config.yaml
n_layer: 14
d_model: 192
n_head: 6
n_kv_head: 6
head_dim: 32
d_mlp: 1024
vocab_size: 8192
activation: "geglu"
norm: "rmsnorm"
norm_place: "pre"
norm_eps: 1e-06
positions: "rope"
rope_base: 10000.0
rope_fraction: 1.0
qk_norm: false
attn_scale: 0.177
bias: "none"
tie_embeddings: false
parallel_block: false
init: "normal"
init_std_qkv: 0.0368
init_std_o: 0.0
init_std_up: 0.0368
init_std_down: 0.0
optimizer: "muon_variant"
lr: 0.00268
lr_mult_o: 2.0
beta1: 0.95
lr_head: 0.00629
warmup_steps: 200
schedule: "wsd"
decay_fraction: 0.631
decay_shape: "linear"
final_lr_fraction: 0.1
batch_tokens: [16384, 32768, 65536]
seq_len: 512
doc_mask: false
train_tokens: 291800000
steps: 8576
dataset: "wikipedia_en"
MLP neurons of a small language model. Each row is named by its layer, matrix (gate and up: input weights) and neuron, and shows model dimensions 0-191. Each number is 128 + 24 x the weight over its row's rms, rounded and kept within 0 to 255. Numbers have three digits each. A neuron's up and down rows have the sign that makes its largest values positive.
After each neuron's rows, "fires after" lists the tokens most often just before its 100 highest values on Wikipedia text that the model never trained on.

L5.gate198:126130148125106077134103135125099139102091115114105131135119095129106130135111156077092132168137143123136108141133126095136096123139129084120077146144145093130082115178121161153122117097140102122104106109102176130106116147153155158055142095167122148142147125079125136118109124156099118131163165097080074140129161145101092115133109147118161151161101144165147124152116098105142145126123146117172143110108159112123116117119120125142100174140121159161107131140133131146163138098130150160162110139122102151130063127095128153108146151076147133152116123151135149118167111115118114149
L5.up198:113134155120104107192106122136140085183129092147119116160093144124121157132134103104127136143103104131146090148104123128134101123133092159136133146143097093125140126114103105125128128153113115098131121160092142184127106123130082118079143114136128153152160127096124073099165090158109110095136130117113119137123129203111154117158126153114137119132071092051129151153152147108149092113128102149129129150131139105103149168115116112112130164106135154126144130098142128131115103145084141139133066120104139152097132121152147101106162139101135101139160096150114121126118132157174146141
fires after: "-", " pro", " micro", " out", " over", "Des"

L11.gate266:141120094128118106120119163145100142112132143143133090094162100105137131071134121143093136091105100158155147155104115076102149140164148130165127187128100149163114107110093090101100079140132116132144136150151103161155125148177134105087147120160128110131126155108113151125111107142139128110075145115127125127095092137108100113098113143130114130174127148159109110125135145155139122131119112101104181147112136091087102099089163106106140126131106146176143122115156125127111138175117170109127119171116152133094137131095126165135132145159108143095150143099106129161131102073094114118
L11.up266:116155145094138160119128158128143106121071106138170119109132100098140151131141083141153116137121115125117094105095161140199140109104174161124110144100123143162125078115151129135128134139126104100128152138106092150126125173110071127106106099164154144137137108114156114094133153140096109116132086125132072107133136183108155135110127128120118170140081126146164093116117127138113111108131148098147098171142115139137152150128123139163148143085136153162108118099118148158123128140119149152121157155130047129117113094128117124119145111157147146163159128146101127148127113155071118152
fires after: "\n", "-"

L11.gate227:126144119100164129166146120142133148133151114117125105134087096073164168138140117152091087195130125150138128121129132160170138105112114131194115139153122107099175124152110115155143104127148144140098148138131165143112150149191161133099155141095096151086103125134142142141113143120106105124120130162163080113140151138121142139098138138092114120058143126114177114070152099127139141149123114107166129130101088121126139152097117123081135151112132143166143151123116170126077080133140154145142108128111112132121120128134137167140155129101111086110148146124158160116118118120127140122
L11.up227:099156122143164168153116108124156157133110109133111119113123105116139159103137137104099140118132153151093155125097142163186145105140121147149098119123134130101164102109147185123145113187144101141130128100110121144151104138113144122064156185158136171118089108093148129104141115142134123202106105127119077155092136146124166120100126108086127097108077155101110157177120135154140146135107136139145157136120116117103117117149151135125118116112127127108148161098138142113146122114100137161068128137122086161112099105098130110148121124148124110137149137108159093176100118125132158110
fires after: "\n", " ft", ":", " a"

L5.gate729:104187123117152159146095113107122130129112113088153127117112136161122127148135144092152101151128106149143167156088111146124164158140075117128137127133141106200112107145145113143110129084109167120179089143140155123121106139121117125133100110111187145132092132110133149163097142117136145118172121098134102144105141122149104074113137093116149115128117132137143123148157124152136077173086094101132139166129125074124110061090152118118125122149111101123112155151132133142147114128156111119157125147119119140149106125164093160092130114091111087118131128142126120155141135084097111079
L5.up729:158156129102114134113174122111147118136176065088124099104124142118103129110147136161166114116099111120122120173118136098128144091094114151165140141086128127180133093148145116078105127156157151100127090112116092108174135143111118122148149112122103153114134103126179073108138176122127113151149134118131109109067118125143130142148136113140138126123130086158125126137139115122131088181082137115150148118129122062155121060099109147117126120128108119078101111123124135138129109108133152133148125158113098134079124141145111136103165114129168135115122132076120109147146142141099124155
fires after: "-", " (", " \"", " wood", ".", "—"

L11.gate927:107143135113101161146127152169136096122067125113084133128109133150108072145105107109152096159153156180103129171080146130128106110119162146107160146097115119129136096113119163156135138157121082144168132056126131120131105095130134114129151111177175104130116088124125153110092107111130096103132108088127130102103147132089113089089099176124157099109141103139117094141119128128130139112119172143163124115135108091103132098131136106109134095124123128129167138089145148149127125113109168099126137122146119115090099108150152173132119130162108137083115144131105101135150139161144117146
L11.up927:139106119089146149115161128124137100127125116085120091134125132087114105146119121139101102110172174120125145150106107165108140114142125095111175111100122166124127097123158091171120139130127162157145115146141170113175103108150133190074147114146141089176117104138180096147111144143117134114112091106108147136149133113115108130135105099116127126086128143119128123075120131145169161167107104135133119144119114085145133094142123127104154136102131109147113168139130133097141116081063138130121077161130127141136108095124120158146129069074114142118133151125088127120129138161159142129
fires after: ",", " and", ";", ".", "|"

L2.gate248:130154135112131092101090066148117145141163097107123100145160110127111139152150113103090114104132166165110123143136113111110150159111138115093137134121162092092123148161129158091103110120125122117109096112160128111172133116162128146124135084141140078167085143125098154140143168126115159095139137115148126131167133118128122141126132129127131149185142094061125077124142136113144129155149119101094144113150093126105108141099130146084118127090100118138103132132155123124152146121097082119123108166104084131127132089107134113068156114125175132120093122114123120098066147146153111108
L2.up248:113120137130146080113111118148134095145129112143126114147146106110112121124158102146076134102125160167123114153132110109124158202110145086121139114101171087093108130158144172092117113119115129121100116108142134113143121134165143158132127105133097078163073142080109185153145165171114121093115134147117115135164146137129110102111120147133132154135135093085111079135136149110133138157139126090116146128176108126084101133089143128073097133111113107155084115128133127117183141114111109102113113161095099142128112098114118135085142114118157134123118125080110152107099136152128109120
fires after: ":", " (", "–", "-", " in", "ub"

L3.gate68:157113082165142116139134135156111162130152133131142137124162160121142113105119081158127108128128111152133151150157104143140131142145127121104123100184160127114129126133122172154088101147112148146113128157147128107142104107144153134130094126116087132094113127112142138140102140103111118109187134103130084129128119122131121149112138154128083105155114159139150134137103093161100146125150152116065166092145116134069110121141165151152112141087090163169130117107113134132182135121169107160112105091071141157168122143160118087118126132178076138116097111136134146127103117126100133074
L3.up68:112086107135104095143142123142117132149133145088145116131118135145117143122127152099095110128158126116151148164138121126101097127089125095175117088112119134151093095091135161131150122132153162113168138119133124090146163109083131132099121058113105132173102096137142082157144152165137135127160167132124162128133099116115137131099146176112103120076129170115129137122116142127123120122125151122171160094117120136104109174166130158111132138133136158121124118097156130131109121122160100134145115095094179108130116127101092106110097107139066171077136112095111167090158154109105133125
fires after: "  ", "\n"

L11.gate905:116132142094135096121164132105150135148157144163177138113117127122135103103089087116120121152144173122113119144133124099128114133125092127185142163132143161152152147191126158147127075145141142147124145105121116142094105115149129098150109129097164123137094150127128153111146111146136101140099158067153158120138172141138093118155126132108077175103118104112112148154112143133138068126088169065142096110105117150133121173130144116137098126108157105126136117139149106175081131096116145137150186127157138121143146098134114136112164125097154134114149154159137128109142134097107104124
L11.up905:160111152108125145135156112110133112120144149128117148177106086101114105096125133154168128123171081159143096103105122132115111109122140148105130129097099118132133094123088158118108115132123120138112134124178089141119122085131150103120145140138093112102120130085153117133147148116108133139141121130164162104140136153135096058125162155126131164135157121099121112125141113123155129122125151090153133069130185109139156155119154121146169110163107161139124137113156146101111097150098077133106133151146136169160149097157111184115143130123124223098130152134148158131133147157149108123
fires after: " |", "|", ";", "/", "-"

L9.gate804:103127130118152115124113144168114155136103124151121147123136143116146156123119157143141114088124204141122110157092111132127111133182112132141165120144112144157110141164110112137109133179131121111130157125113173142107078115096145137125178084130099098107162123133076128127110139102139084091087140091130082135152107132139166109128128154091154112105112095099149090132137134105174137112103162119119135087113121093142125124103087074137172149070145105136146152117130122138138121136097098130077096110109104170129127168119134120121132118136144144111143128115085116142123087135084123142
L9.up804:115104112146142132141131129103095140105182121122132118121112083065135168076121124102134107102111101120120101148153122092095121120126154129123132118129124097092147140147146157140126099160108125083163125092117174118131141190136153110145117160094169112152124129119115145120144098115145162142079124084130089125115113151075133127131146140153098137085090084069097159103134137137131139138115128171104131131137083138138131130102078107170114133107142134138157079126161138159130122187123112141150148111107169096106102125113133135098147132162126154105115106108143123151135106104143106123
fires after: ","

L5.gate555:091144122153114129128122124115126094117157161140163152084137112088133103148118118118169131110126151104153136118132123096124128137121100174169147138137093171162130119109127087133153118112135158125169135181100125163150146105143119126113138152149151110090073147127134103144123105119125150104156125153085097147067151142135156126090109136132149120124147122117145111160107138143134144170105126120108114148063129118119142110081133117097107145091125182178111089117094111165136110076134157153103125152135167133098137114166122090122155135108101085126116148173092126143153111128141100112
L5.up555:120140063152144143146119129144121143133126149134150125109133131107104093134092130108124141129181147115126126115135162142165117164117137157129149140105108119121149105142138096110126110093145161094151128085093088139151156085137130113154159139117142114097112104087129102113076108105122149124144182132105123106114191138139154172106111123134140088114165083109151088128127137116109105169122142146069127119106143060126144120087132115126118128165154131142140095090121133128131119082123143096105136123138160108123129097140140087155160134145115128126082189141122139184147132101103112103
fires after: " and", " the", "\n\n", " but", ";", " he"

L4.gate954:129124108141146160146169174129123118153127153125140157107125139140111114102170096102138165125117125121137122135127153123110151154086107088108115160152149095115127130156159131091163073151125114133150126098127124100084143119080117112131109165156138152117121147073110111122129133119119169122144097145158098069138124136085115128113162082118150122132136183135187150136143122128125145108115120093121081136137156130101185154112129116139112148082098130133133191145129108147170112140125108115136104157120124156149134126130095144128114135127124102104142194132152178187151150118127127118
L4.up954:115141127102151158144110106092127160155116131136131191128110168106126131130098099098140106146131161126154086146138161172140123161125161098091119132189147145132144129146112130104173102155102145145213162147152145125118135132115166138145064145153131100124106149098136143080127159112153132139153146126116131120170154099139110145115169084168141134125107137095114121105130161086145117124145121131141124093120150112126143113120122138121098158165119121173134166132124146120113130166103083182110123116129101150144161115149111127136139102105105143130157148112149092144133096158086130131
fires after: "19", " in", " 18", "18", " In", "–"

L9.gate590:158105130105143100117122070105129122184120100153151160135077132138093131138152156141107134170158174118118092116131126162172101082104103166117131126158117157135112089162109127151145144142144120078125105128119087173153092132144153105144164106126137116136115160108127111120085134105119149128151154095107170127143123078126167105110167150100138115130122135144135119128107174105098123142125114132111123152120129118133148135139098117097146092089166093129124136151124080153116138109104163186143124116113149142117128108151129104133164129172130131105145107115173146108161138112085112087
L9.up590:114102124120090084147097131124121128146113118166108134106102153115115142115111151094111115129132084145107058113108135131077127157101107114122093119129164151093129123152109128119167140163157145117116088105109144120136100113136146098088128119160156095137144101123133130149155096084120133102123117138121171160123083072133139116123107160146097126162106132135139110123165097121147103120155125131140101165112152070109165172093110119164154119115124137130155119111119087142177112113076141134089133094141134166148156127142173134122092125110131129152154094170149132144121149078109115109
fires after: " |", "6", " 1"

L9.gate971:163123159100132106133119137085110148125119166122105111153121119144105089098145099130124159128131123105135141103099134146130088106131155135147102126122133130147135156157117155086173115135160130135063063166086108124091123122135128121134112166119175099117128140127116122147130145124118138097128134142136094111156125160114107156135142145135092093102170110145152148066136183126119114112119120166121104125111168095147093148164078108122107158131104063179076128139131143133096146102100081166104132105148128146123151140118138166126103149155119156146108148152122110130129139096130095142
L9.up971:147162111109113163094114112134104129119152158138121106108130113160140167147136054082114173132098125128096102133141146141107082109155121163153113130119122143118107164126167147111164119105134148111108126124107189148128086151123108145123126128149117131106122148113106132153137112101135100108125102110150133104146126149140095111133138139131095185103122058115141177138109157124120079127120087159110077082105127152114139110143107128106127118113090101142146144080129113142143117090133159163136125099157131146133106186159150147108116148137109145173127094131130139159064135130123128133
fires after: " |", "|", " 3", " 2", " 4"

L4.gate1007:194108134147100112132140151123121176143154111130152148074119096136151155107126117112111134174153130119114167117146126119122122118106133154124124131113103101093099132100102185149101107118158109170135150139106102109091111141103163098160167127111102120110109135148177103147091119111139113098162106112136139114143101108144161131125110140103120129169125142141151096144135092145130120120126122151150156161099114124099069144098167135168141124086115141093143149117156126153132187142127139128145159132132144172150159154148151100164139106176094122133148111136102118058095134127155133145
L4.up1007:123094119175123138121124154134148162170145143105152085109139115147107136143137111113132108132151110146171131147145099132140128140102157092203136105097147098127138074163094141085142117164112159121123152122119139098114155129112153107140136131083120116149149153131081130109115144134107121086164148112130148138163107147114134107131075079126103125142095120110119132133116082155116138085123155169154102127126101135111100150142128132161160129143090155128161147155160128117122131085137131119128179106095180093109129132141131107117166144142096189112120131106153089105137124099138167100
fires after: "  ", " Turnout", " Website", " Species"

L9.gate656:155090129124139094101134147136097132150159136119121151145190132108101129142158178112090138108161148152152098120155114107109115122142125159136102150144130119092086128125084106113139122089151060140153138115066121137111109135107127114166115089094121120111136105109172152165117092132139112140077139141139083152137129112091156132153133165139124127115104114102087148124124141128180126124099156141137113077125115146116165108092108088086133148129156181111147113142080117141142138176103109164118125152168096137146139098109124118097121124121089129103114136110112089111137119129127113140
L9.up656:156116135118147139112114178100139146125115148153140139123161129105146152109105162145131104132157138086145123141144077168150142123129111136163163111098128135126132137178158131140118102115136140146174104149156124099161095125105143146170122160149143091132136136110142120092078164156116116093139118072154127121156135164118132131125174150091120153147114143126145129099120102102163145182167089081147112081115125113113123122106114148156160166114103147184107099100112100148134109189140138139086144119139138120101122171124094094109137086144160106121104124111111116134154141160132127114
fires after: ",", ".", "0"

L5.gate564:107150115130131109124161165089109127151072120127102108169124141121126116099113135122073146120131116124125154150132078109162132127111128167141162135133137181112133164142074126127113094116127096090124116135130128129087121112162142107150100119074132153167135134137106144150125148159161136146173109135097133130183092130169090111128095121109108131127141118187123099132117152093145116108109122109117163125067144159119118142134087117119162089077117133148115128104167161130136150131103096156138141110155113135091144140155110179126140116119090098131140105097136087166124136100118125094
L5.up564:127134123110157129115131123080132151154108113154107114136095144152099141076109148137111145153161116145126102119166137116135128143147081125093079121162136151100118131145102131122106111146097105073097097111103102135169181100135139148129155093168116099150107107176105127134154129153172074138161111155131114123164125126135102141136144169151132090149134107133161120116145130176162111103114102146140098142092115111121140131168138149141134114083136123154121099091119135123123126145106111144092146117128144157112118148129158137127133122094118138119180084093120148094080139065081147151
fires after: "\n\n", "–", "-", "\n", "=", " -"

L4.gate214:143117102115150097141125102154172097134152104146128142136126140144105148121135162146145108152165123132122117120169127149135104172142150127077135111109150133099127106119137111102095129151103100123125144126141120132132094112142076116090135127091115102151137118131109124126068125113108154178132106138097179101142120084122153140185138170138113100122153128148131094125078135131149126167141139129143145154141085132103175130188164126131125118164110101118138128121120182128130164127101145134088148171138124157146163131123165127148142128090120165091158172152122134096115073108115095171
L4.up214:171130154139134131103126098134125150156116108136154121102129123132101156109144138123128102085101140107108121116184137165166146064115131150111152132140126158135129128135120114113143155145147188143104127118161167131133156090100144108152108164110117176147122110154150078125143129150133095141169128090086165085157122119117138121114129107125136121158135103121159109117198123140127106104139147106139107125158087155115167133092094105163112124131163129140106177166158162071098140158127147123107147146131182108123145126110083121134157103123133144153141127126130142134158134130134136064
fires after: "\n\n", "-"

L4.gate1008:101145135122150087167124116095124170112118112105165111068133110117125125096094115165138141143119143126078121091156102112098142128134147149137124158117161128141056153103099142107102169125139143099116089147167173113135109152118103083109104096133147104140116109145107130129110108138091157163142100137095068133137135100144156161116126148132127088161092117152142112138117172084131142107089084117150108143114135123112137161128187128120120134135137159121109106124107134113150133109148080116117096152092115135151150144151127162104111175088126131128147142119119125135153121068145124134
L4.up1008:133109125130202095119131155129145094166133114110143097111112114165096138137114148128126145098136143083121119097139146111148148140104090119154121094099144118111087084136130123135133170143113139150114119138127143146144152126162149149099145093131115101101085101131172095100131145116126141123126131124125131161130150171151138117142103093142102110116126100135097098100124117074159104178169079093133144176097104102083126135127135149137115150097155123127187130101172140124139140140096160135118144113171109115113118102101125145145155113115107109127120133152073107118147137136197134175
fires after: "-", "–", " (", "°", " No", "′"

L4.gate995:124115106127141124137071134173103132170152112094135189176139149151121120129114156117126132124123114139105115187136120149099111147128076111147143092165086108152165128085112163133140098107144107147138131121129115143132101122142128094122153116102114106154128131125124117138121125104140123138129141134143172165092170166142160128124128119171126155132131140111223152117150097105142111108145157146118130166133131130111144104130174124091102151152068115079146076136105161129110107115115082150121149149145140118133132129127169128094134126148127107158107092126123109161177141154142120136
L4.up995:141126122131146097160108142129121128133147121143151126117109148152135160145139155118105152142149169112113107182112097173139108117156090122150106111134077088146162120117130103132136097144147123137144150119115125135123183169130136103164126073119110113172112198130136123140096116155156057151136147141121156127124125142122135099093112105134106168106100120149146111151163062200122131136182144140123126122081121099129116172114113120108106161163120166138146146124113139140158118074096148108113121146088110129146099126132142122109124127124134116120101167161103125141142156145113158135
fires after: ";", " |"

L11.gate563:137144139110129093118122137153155122165111089106133109111149145136160159159124151131111141133106229099123147137094133133147141093134130131123086125126148106120109089135131134153167164115108143149139115156107126112132177141108146133115120095105129082129098122147120137131127120152107102105135183104075126104100139130142116156104162158168147138128134151136150103157140157135106149137116115108151161139149162111080120149104153126128124049121093141169140137123154087154099143076123087152111127117134149131131114119132164074133157149137120137129070109123154133140132129139095180127
L11.up563:149158180154076146127081101132144142136134100139161098095076100125148141125146126151085124142122161109145183126147160113133105084097149095122104134146144119122132117102097114127139120113120151110120080121150105129116106137163180139107088123109173099109117128166117124093116079167138139132159143129136108150173164119157143138170119106100136091098107134123130117131201133138143087171128143145145126125118146088103160106096121156122099106119116121158134102139162123120144106112104151187120152105136141114108147134110118117130129179119132114134152115157145118124139170113168153119
fires after: " on", "\n", " |", "On", " On"

L8.gate806:126144106106105092133183141101107134108104113096165087136113139132123160164123139086120163124104126122138126156126119136119120154133144130156122104117131133164100144177121148129098124125135103154168116122118191139179097164110107121142093199117125164127113104121092125102133166130100165144104131121143105109152088086128118148101134110124168105122129155141153168125116140121163136135132124076111103130126137112092117115116116130137107153167159099122080157114134149132152118138094161071124141137101125135109137117119110162140155137109159157055140179154099136153145084141134107131
L8.up806:153095171134112167136142140135133128102129151117142113112155122096107138160141103086120154099162100101146139175145156100126140136068104153075124152154124115132110121171126148143107122104121103136165161136144097106092130136149164106097092165128122111156119080136151117115117125135115093156169161146122085102152138153124135159111139089131168116165120142132118119145164130122074150093152141116165088092115175158126143131135117131116114140117140149127083134107146096131132114118053144111104117163127116105107096123095127156081083135127113151127104134120129095127117081134111113142
fires after: "–", "19", " the", " and", " to"

L4.gate741:150114127096119136119102132136140180102099101113143103161124141137110137118104152073116093163125140156138105118165104129141137158134189120162126115127175087157124146145160118114151137113106152126143131170111163108148129117107073154154155114116107130144138137167109098131105120142111120147114178141118139114114148125106167137136113099107142177122147131123141130127131150144117127140165149145158103142092095132132112037122110115131110108123137163158117135135126150104140108122138072162102134145119145120139185121088082155095143101153138123127131125148094130090141069134098075143
L4.up741:160142165118127124118136127099128179128089145131158122145099181162116158111127135115116139113111142109132163136176112085123130093145115097156164094071168083127132145118139097136086119175119158155093162165150148128146109096083126113141145118150096122150116141151098135084093145137104142134172086125128096122113174147122147134119167124147126156120112096129150149106099147102129130144138133136145140123106112145151180068123126131139146107140123107124120115136124145080102096161102117163086100143109150123113148094068116135104144126132143125118136136177115130108147112132093116165
fires after: "\n\n"

L5.gate9:124113148111119130146089125125105086170128119128125142167097131110155128138131084142125149154161149126097140120138084133148125119134147171140090173131158144126126120133094124137145102137119121111123105089127130127066121091149096108093094153126136179105100117086105134121100141077122119119123126110092126138192151142138139140128115126114142143154155133125180093121115145124120100183128118101104105144101042117152071131104162120149134118103142155135157153101104156139138106175140158147165112199134146119153113139149133117116131106142137124127099134169108135139160129154134099131
L5.up9:087111137164141155139139126100122071140127135140101121140112143131138118088125141128101154169118182147096129144135106149114134137125125166131151164149127126110135102108136145074163116132082131094114123143127108127101115134122100142143119153081131178069094131097158085117133104114096095102155167136139122121174137097148133108136148116156119197133108097117127126157155129144152124102141104115118100148116099138152126141132114127152123162114123136134078139071147115157159090119148122068125127125116172095117090108144096133109104087131158150163095137130122135169154147124091151148
fires after: " F", " Tw", " conv", " rec", " fr", " black"

L2.gate219:122204123141108134085143114115151149137127139150151143112165141112100130077128150085130126103174146130137129125117110158112122086126123127153115102157150083111144132179124148112109061129156114134145144117086094133167154141106156122102102150137114078156114151151128149163140120154128076096137160140123096092151110136139083085137149150095124181130162107122130115140146160142141141130140103115147086105109150117112140141122135124092118158107125149162129115122083122124154089109119110149144146143109139189140064108126125140111104090117163111160136140135124109124157124125166120124
L2.up219:132140126099139159127113094107146152148135132157132148129155149125128102093159102106112152129180142146126144134159101160104102070133120140151126112153155091095116087170112132130139091141185113126173157141095088102167153125163099126161090121127122080168113123125160133173141123138153110124127166130158138111145118101133096092132143158094114195119135108136148123131171174138161121159125078126129119117104147101089121104121130117107134163134083143156135139155090146116136088123135101122115154130145128165127100101161165133125093107136142101145102161143108110124144146103157124120
fires after: " |", ";", "|", " Final"

L4.gate538:073119104165144125094135115130068165117146107148182147092144138100131108174165146172138084083127127137145147165127105119139154088136133116120145157116133144150129117110169089150113138137133101150149081119124169159112162128103128130165131152159117134128167144131111180118157150104137118106142139128088138140091097136105144110169138120102137125131160107097118132135168103102152130107120121147118120106118148105129110137154105121155162139127116151143151099088085122128168153121147145156132106135146185173143099146138149106129131080163122127136146122082159145142080100119148151141
L4.up538:142139145131134093116131101148160131100090131141130134144120094100101142136135107120128075153114156151146099120112133139149143137149097152130131097092082131152137138118122129130121123103129141127114128106117089125092153105118076104119176096132120088103138094164133120187091125108120187119121143103134124135103161115106145186142124109102110106103178126140128115149104152131127164133150151141084131125091107154122091117117138151130137113188131142098135115088141085125165169111140123079126129164105073115125124120146159119171133087122126133153176087165135102120129105166090106140
fires after: " the", " The", " their"

L3.gate363:175091124112124101115169126139128153175124116160109113118140119137102161108103111169166087152111130119092123132151117128171122094113167101097089166145149106121106126116093144101079161125101153127153131149142095148106145161103097094086099125146138118122131115133174151097119121133122090153108128143107177139162109117150159140125094158112131119148153120160164157118146134115138105144110111124156119162082135139110118109146135146106135127145146161186135131095132112135126142129125126160131114180117145100120163170135148110098173097112160150140118152117106107101123149116048113142
L3.up363:140096118140107118073154093185137175145107129156103138128146141156106147101127136176114062120149110121125109147214142148154112083129129127131139146110121100113116134127116143089109156143120096119153122117167148174160120131112149130098168128139162132123149140139128166142157145149159086132091126115103119133148136110124118173145116128137122104101145145107188111112111146112154172162125140117138123096168156108115145114095134149169100178111133169131136116150151072115146115095107102142136133123138137127145127194109143110097132116137147152157146119122119110169150136139114130149
fires after: "\n\n", "-", "|"

L3.gate303:173133090124160126126127106122109147111118124130123123135132126134150136129154147074133097106171101114142111108164112118149137106124138134112157135153148090142100090191065131141114102109166118128137107097104131090152116088113119135116134149138130148113121147092136113159150137122134111125126146105103130143098160155147119092115175131074120127122144104105162110140150127158150124084142132108137126173135114156121127060143104103153156127130077185120079118158121148176089106112147140159118127139132150163172100107105112118097125139109150080144121130068130113117103110097117098156
L3.up303:088131079149134091107172138131126135143117121153091095131117131153145170108080145075160089133134115112153151116154175132146133140171119123121135112147127099102096121155138127106101154139136165154112144111120140152119113128172135134075130147119143124114112117143161127168113092149171118130165136100131132095130112084092102116115148137138111102113131068142128162135112077132143052130141135137090114166107125147136109148116106101161129114124086129098136067127110118123125093100122149126137144093096120173140076101116143095158095131121172124119113129141141147142147153121120100140
fires after: ";", " |", "|"

L5.gate894:148147100168127129101147120115123123107100157141164153153134131140131120103121139110143134128116100114144129120095150183189156119146166093138167156132129131157114132113089092117147160101102120148124097116121144152134144104141174164105162139107115044133119146103086152117125127148147150127133151133134143107147129132138123118091156152111118130108159061117135109133143115141135139104087119157119086170146144111115140127129151108130122119181136152127122111076117104115142150092120160119099115124162171123095190147103098102130121125194114126104110136142110125196140136148156138123
L5.up894:141154105141137175123127137129150069157069123124178147118149119115105129112149122159137108137154137101118124119135146097103114152124150146102202109141067128147104116130112119126146156083135146138136106135111149123157120161163179125145148132141144127160112119110107140159114148142157146107139158129138138148135136135093136107110121114132129082124140078133110151099103127121127095188082148139094116122115083057149105144148134129144134118105115127150130116099131152089186168112118128147103075152149134086136121108155118119092105119150144171097138136146111101149150129157095102130
fires after: ";", " qu", " /", " and", " Br"

L9.gate615:132147131091107151122101122116143104140127128095097126129111146137091145134101105106125120144138153113128130100095137143160138098114101113148121129146157094150138132146132139121113143156109130093157170102121151131105102123144134138164120139129140098093163197133099167162110144056134112077149134168156105164119112145128148133121133115084146080098140063159106193145136126136159136144130133084150119139162123128131162126100136106115151158133117151122103100150110090114129142148095125116093137101140119180119141104163108123165122133099144160096175158091112136174096097140131139144
L9.up615:084132080095124164163094159120137129125091138104131100131102144116134134136110140127166128118130160103126127134112086087171091146094078121127153147166139091134140104139112138109133159114147143125141175111117166119167090101159169124129170104144141117133123098097133119150137100125121130161139145096145147163156130154110137110133135120105145121118060066134102145159149127147178109128102166134156149119154081106118131105112154105132186129091156155162115073158153122139118137125116140143133126125159125145131142142126142154143090148171127123111096146087147160108113120108155147121
fires after: ",", "′", ":", " said"

L4.gate990:113134150110106076156128110101150093122127123125118125159169137091166132148156134184104121122146150098073105161159179145145092160129098157133135139121146101119118137118118066092145123094134145110156088111125121108160120124109134140102130126096128062138111088131124102141150150126145143124131172128095096096160139108139165122071167149120136123144133161116124138113113102145109132142121116115118126092108132108085131123151152092089199118148141138139115145151124154140147177146128087148113131138102079146162156097169111161109136151125131143097144135141144171135142130124144125130
L4.up990:109132144099093108125120060106103109158121126127165171155149123130107095158119111103085093108144163077079148129143162126172155108159139116134121170131131091126112161111079135123125137119083141129124123122132146142139139111122111134116164125135141125143084135115164097148150149120065136130130121165160149137108125081142124172144114148200092174102108078145140119143101096127105118130108164100120097142117101148132121127085140116127132150151114128111151101117126136111110216128137080137122098126136097141134160135112137119160120126143121168141129143139112132135138121126131164121
fires after: " (", "–", "fe"

L8.gate349:125115133157126128150144148084115122129148117126139137117097106091111146147107121073146149164147136082146125146132136170150092131122120121150127140121118126093126112112106133138119121077122161170127116124117113160125092177150142101124125112123164149101137130156142122112138110126124104126146167120121136138169139100121157172133183142084143138112122104176161119101129100137141099102119154118088138125154139140113165132079126117153126106124090119158101152095156111141102140095041086166080129087159111079146112155116173101117131132183104097123129117135154156141121131107153153140
L8.up349:109105122134111102170154090151150109112121148142155102136118096125104110152140130104105148164117127159119130114141142135149123153127150111127134115094148124110118084136136116165125131146113149127085138129178150106140109108113110118181130063140153129134105104128157109132112130114139155126082110175084164116105129110138158185158108103093084107123124116137135110125133066142166114131144112113154151115172123127153134168130131103177105118054160139140114112095137138114103149096133157108103111143139113082110114143164198154131109152150131134101092121121138167117103092160133119122
fires after: " |", " medal", " ±", " P", " Total", ";"

L4.gate817:148113111133133127098138155119096113087158139107111143091103137093109140110124112139163156108113126120113136155156115104130098114161102113109114109130130134122112122110082136126131101131165109117172074118103112154149114159159104071124141144075132104140110149174112119151127172171132140168158119139135112149183138142121158141061140132109103108117149141136101161113134103172076118125139132134181107138127149143133183121108142120112130110087117139111117140115111114124140120115109095175138141085134155085084086156161131169110104123112099137149120128094116136148166125117148180119
L4.up817:128139131120113146163099136111070137083144114101151140064168108123129143110104156116167105126154170175095146119137182134124111138139141100126148125114127122104094154113146134145120179149144123154118106084123155106109121125106145129130087130117101110132109099132087130143133062172187150161168130142120137112161133092091124137143117101143164115147153149112097089154137154131064125116151136102158122119115128129102167128124137111147175132119100142116133144176120110153128113134149114132161154130127140141088113136156132104158112128114096145088173130130147103112113128118102181118
fires after: "=", "\n\n", " mass", " m"